Weights of a small GPT-style language model, trained from scratch on English Wikipedia.
Size: 15 layers, width 384, 3 heads of 64, vocabulary 4096, 25.3M parameters.
Architecture: no biases in attention or MLP, attention and MLP in parallel.
Training: a variant of Muon for these matrices, 10950 steps.
MLP neurons of a small language model. Each row is named by its layer, matrix (up: input weights) and neuron, and shows model dimensions 112-175. Each number is 128 + 32 x the weight over its row's rms, rounded and kept within 0 to 255.
After each neuron's rows, "fires on" lists the tokens most often at its 100 highest values on Wikipedia text that the model never trained on; "fires after" lists the tokens most often just before its 100 highest values on Wikipedia text that the model never trained on.

L11.up21 [175 119  47 102  82 111  85 109 128 147  73 190 151 176 142 159 172  83 114 131 108 153 103 147 147 123 113 164  72  77 128 110 143 112 137 114  64 126 113  85 140 163  91 118 167  79 107 141 141 106 160  64  85 116 119 141 148 135 125 121 178 122 145 130]
fires on: "9", "0", "1", "8"
fires after: "9", "8", "7", "1", "5", "."

L8.up12 [ 67  20 209 122 111 113 153 106 131 135 131 226 179 133  96 141  82 122 127  85 171 119 126 149  97 159  82 142 105 139 122 129 163 186 117 171 188 187 122  39  46 100 135 151 148 140  83 126 116 155 138 150 114 138  91 120 152 156  58  81 111 111 158 175]
fires on: ",", "1", "0", "8", "6"
fires after: "1", " ", "3", " |", "2"

L11.up775 [163 152  77  88  97 128  88 104 166 137 166 188 148 138 197 130  89 126 123 108 176 191 145 115 203 133  82 139  90 113 109 170 119 164 101  80 112 139  92  91 109  85  91 125 124 140 106 116 159 107 148 104  97  67 197  92 164 104  76 146 136 157 134 125]
fires on: "1", "9", " ", " min"
fires after: " ", " (", "1", " |"

L2.up1293 [191  87 125 140 114 139 161  80 116 133 112 117 154 112 114 113 121 112 131  86 125 183 171 160  75 158 104 122 157 109 114 158 160 116 116 153 151  82 114 134 159 199 112 110 162 101 127 148 154 131 150 115  75 110 148 118 113 121 131 114  85 141 170 148]
fires on: "6", "7", "8", "9"
fires after: " ", "9", "2", "1", "3", "5"

L6.up1450 [ 57 182 102  83 117 112 187 167 145 113 146 200  95 116 131 137 119  67 145 140  82 121 116 129 112 147 140 150 117 141 116 162  66 109 162  95  22 119 181 166 135 134 159 150 132 143 155  94 159 122 123  94 140 128  89 149 149 136 103 134  56 165 173 109]
fires on: " ", " |", "ed", "2", "1"
fires after: " |", " ", ")"

L8.up165 [153 135 149  98  79 134  86 115 139  92 136 135 146 106 118 133 107 135 120 130 188 100 174 168 110 141  98 137 101 124 108 131 127 148  72 129 134 134  96 140 122 126 121 120 163 169  86 109  75 108 115 137 105 156  66 161 177 118 110 125  69 155 137 129]
fires on: " ", " |", "1", "2", "4", "3"
fires after: " |", " ", "0", "1"

L11.up911 [120  55 109  78 106 145 109 137 175 129 145 168 145 129 122 152  95 165 167  72 123 112 130 198 141 113 141 120 127 136 155 100 162 135 121 162  50 185 124 105 104 152 164 179 149 128 125 161 139  90 146 156 110 164 104 146 168 148 120 185 130 148 110 130]
fires on: "1", "9", "8", "0", "6", "7"
fires after: "1", " ", "9", "0", "2", " ("

L11.up749 [117 145  63 100 127 137 249 125 153  79 121 130 180 100 139  94  65 135 128 156 122 130 111 115 106 158  47 123  80 132 140 123 134 152  41  68 139 201 141 144 145 174  80  93 150  39 146 133 151 130 122 151 139 186 106 118 136 102 144 111 168  99 127 149]
fires on: " w", " W", " |", "3", " L", "5"
fires after: " ", " |"

L2.up1079 [ 68 119 136 140 110 104 127 173 163 133 132 184 122 135  91 110  91 108 115  50 160 127 139 128 106 131 105 110  75 163 154 148  51 185 156 149 132 123 194 131 110 158 173  79 168 130  69 150 167 146 129 113  69 151 140 165 164  79  79 136 104 138  59  99]
fires on: ",", "1", "2", "5", " (", "9"
fires after: " ", "1", " (", "4", "5", "6"

L11.up966 [115 145 118 152 109 160 140 154 214 123  55 116 133 166 126 166 214  95 169 162 101 111 176 110 110  97 163 148 158 102  87 113 166 122 146 105 144 221  66 122  98 115 115 149 165  87 133 144 124 195 158  77 149  49 150 139  83  97 122 149 180  79 119 126]
fires on: " ", "0", "1", "9", "2", "6"
fires after: "0", " ", "9", "|", "1", "–"

L6.up144 [ 89 113 143 140 109  75 121  97  80 106 138  96 156 164  82  64 103 126 128 131  76 139 100 106 212  82 144  77  83 100  67 128 110 135 150  97  49  59 166 146 160 113 137 173  93 105  78 122 149 156 145 117 131 134 165 132 109  87 155 124 114 170 101  68]
fires on: "-", " a", "5", " is", "0", " of"
fires after: "\n", "–", " is", ":", "-"

L11.up917 [116 106 118  87 158 140 101 176 101 169  69 148 180 132 135 168 115  93 146 161 131 164 110 118 154  97 118 184 119  82 147 103 101 183 120 162  93 165 113  75  82 172  79 135 156 149 151 168 161 117 201 118 120 127 104 115 141 133 109 127  91 130 144 182]
fires on: "9", "0", "1", " ", "-"
fires after: "1", " ", "2", "8", "9", "0"

L8.up859 [127 149  90 112  96 135 188 126 104 107 144 213 134 121 127 109  86 179 120 172 118 146 179 128  77 135 116 133 138 155 165  99 122 104 129 102 146 131 106 113 143  81 151 113  94 136  94 104 178 137 159 116  99 136 105  85 171 114 119 128 119 186 165 107]
fires on: "1", " ", "ang", " and", "or"
fires after: " ", " L", " |", "ag", "–", " g"

L8.up724 [133 119 102 151 146 174 153 172 110 154 174 133 150 130 136 113 142 114 153  97 181 118 100 115 128 127  59 146 164  95 148 102 145  89 114  86 131  91  95 143 129 124 122 105 132  84 121 153 167 162 143 122 144 164 108  81 113  88 135 153 154 131 182 135]
fires on: "\n", " |", ")", " "
fires after: " |", ")", " ", "0"

L2.up1338 [ 91  92 138  90 152 144 117 188 106 104 167 191 124 138 143 133 147 107  59 157 147 158  65 150 138 108 126 186 140 100  63 123 139 148 194 156 129 100 129 117 131  68 128 141 145 105 175 132 132 173 157 184 157 179 164 142 220 126 107 152  98 107  95 156]
fires on: "9", "8", "7", " "
fires after: "9", "1", "-", " ISBN"

L11.up256 [117 111  86 113 129 166  66 105 163  98 135 119 123 153 214 123 138  77 115 121  68 116 142 156 137 154 142 129  85 104 170 131 148 121 212 106 102 148  80 132  67 146 170 144 164 144  99 127 152  65 192 137 112 119 164  94 188 131 149 128 127 127 147 128]
fires on: "8", "9", "7", "6", "2"
fires after: "9", "1", "0"

L6.up492 [ 57 159 188 103 145 161 140  91 169  68 145 103 153 172  60 143 125 174 136 103  91 133 113  69 106 163 107  97  84  91 122 132  94 141  64 106 107 106 120 103 144 117 160 116 122  50 149 122 182  97 133 131  97 162 101 135  87 162 116 101 113 128 132  79]
fires on: " ", "5", "2", " time"
fires after: " |", " ", " bet", " the"

L6.up590 [113  57 142 109  98 101 126 151 181 155 174 147 187 149 147  99 124 134  48 131 128 103 123 140 130 133 179 100 150 136 133 140 117 173 151 122 176 132 118  99 105  81 141  87 117 166 151 116  95 151  99 130 131 120 132 175 116 121 123 159 103  87 109 127]
fires on: "0", "1", "5", "6", "9"
fires after: " $", "1", " ", "£"

L11.up367 [120 101  91 128 119  90  75  55 156 141  92 112 102 155 112 140 158 101 115 133 161  69 170  98 162 129 120 125 191 132  97 175  88  79 133 169 213  81  57 110 136  86 116 171 115 169 141 158 127 153 112 155  80 140 137 140 157  91 148  89  84 158 155 102]
fires on: "0", "9", "1", ","
fires after: "2", "0", "1"

L11.up1004 [ 88 175 145 113 110 151 115 103 186  79 175 135 128  63  96 158 153 149 126 122  96 169 129 163 150 178 112 121 165 121 152 138 146 122 141 163  74 163  43 115  99  69  75 137 127  78 146  67 125 128 104 176 119 125 134 135 122 102 178 120 171 160 192 126]
fires on: " ", " P", " (", " Turn", " votes"
fires after: " |", "|", " Total", "s"

L6.up129 [114 102 148  51 140 135  89 124 126 199 119 115  97 157  81 125  95 129  95 106 157 135 117  86 134 153  91  82 149 161 101 142  93 182 118 151 116 170  83  85 137 149  75 106 139  85 107 153 135 118 103 174  81 154 118 151  73 143 148 129 149  92  70 137]
fires on: "1", "5", "2", ".", "3", "4"
fires after: "5", "0", "7", " c", " ", "6"

L6.up905 [154  82 133 107  60 102 137 128  96 148  94  91 195 130 116 128 175 132 138  92 123  76  83 143 158 167  91 165 129 154  83 105 108 137 151 163  72 116 132 214 156 151 123 149  51 118 125 135  97 127 112 104 111 127 103 138  79 117 128 160 146 166 168 107]
fires on: "-", " ", "/"
fires after: "\n", " |", " "

L6.up885 [109 120 164  98 132  76 114 152  89  85 124 123 146 101 119 143 149 176 122 119 124 180 152 157 131 107  94 119 135 130 111 155 165  83 118 138  95 133 109  86  83  97 118 111  89 125 186 155 135 136 142 146  83 130 110 103 111 109 124 147  87 152 109 109]
fires on: " ", "-", "\n"
fires after: ",", " October", "ti", "==", " high"

L2.up1146 [154  87 143 164  81 140 110 108 155 147 146 127 113 127 108 107 151  90 137  78 196 117 126 132 113 116 109 110 119 118 131 140 100 113 130 159 185 143 148 138 129  91 111 127 134 140 133 166 101 191 162  98  69 142 155 117 129 136 100 113  90 149 117 146]
fires on: "9", "0", "°", "s", "1", " Tim"
fires after: "1", "3", "9", "4", "7", "8"

L2.up391 [137 137 140 140 179 157 169 141 152 138 129 181 128 134 156 136  41 145  65 106 168 106 160 137 127 179 108 113 137 115 146 115 148 175  87 122 136 121 212 123 113  79 127 129 156 141 122 138 156 110 142 125  99 158 134 119 143 161  96 125 137  95 142 172]
fires on: "9", "8", "1", "7"
fires after: "1", " "

L8.up326 [133 121 104 113 152 135 120 113 142  42 141 173 128 114  75  95 113  65 132 149 181 127  42 145 138 175  70 114 142 122 157 115 237 159  84 103 135 199  98  49 114  91 108 122 102 148 113 149  85  67 139 153  95 135  81 127 185 109 126  50 140 126 126 145]
fires on: " ", " |"
fires after: " |", " "

L8.up1072 [123 145 196  85 114 106  93 155 141 136  74 158 123 105 122 187 148  98 120 137  86  42 120  81 142 164 142 161  75 166  58  73  60 137 135 179  95 105 149 177 118 125 138 134 121  54 128 134  92  82 141 160 110 128 133 145 172 163 129 145  99 165  93 134]
fires on: "1", "2", "0", "9", "'", " ("
fires after: " ", "9", " (", "6", "5"

L2.up1458 [107  76 122 115  99 113 148 159 143 157 119  62  88 132  73 193 117 129 149 193 148 122 125 140  93  74 108 132  63  82  88 141 121 172 139 187 152 121  72 123  40 125  59  93 145 109 123  93 129 153 167 140 177 125 106 115 221 132  94  93  67 113  91  99]
fires on: "0", " record", " Record"
fires after: "2", " –"

L6.up510 [195  91 113 141  90 111 179 137 161  86 151 110 148 155 174  92 141  81 148 152 149  53 102  59 153 110  42 118 132 145  86 145 149 139  96 167  35 194 105 193 121 159  75 100  61 130 136 137  77 133 183 137 115 134  80 173 146  55 138 151 133 121 118  86]
fires on: " ", " |", "–"
fires after: " |", " ", "2"

L2.up1414 [116 196 133 136 113 123 113 220 200 134  99 129 131 165 118 102 149 127 192 158 153 189  69  89 132 105  87 147 130 115 142 125 152 172 105 123 117 107 158  71 135 116 137 115 144 123 137 111 128 185 102 162 185 121 255 147 152 108 100 204 185 155  61 123]
fires on: "9", "-", "1"
fires after: "1", "\n", " ", "-"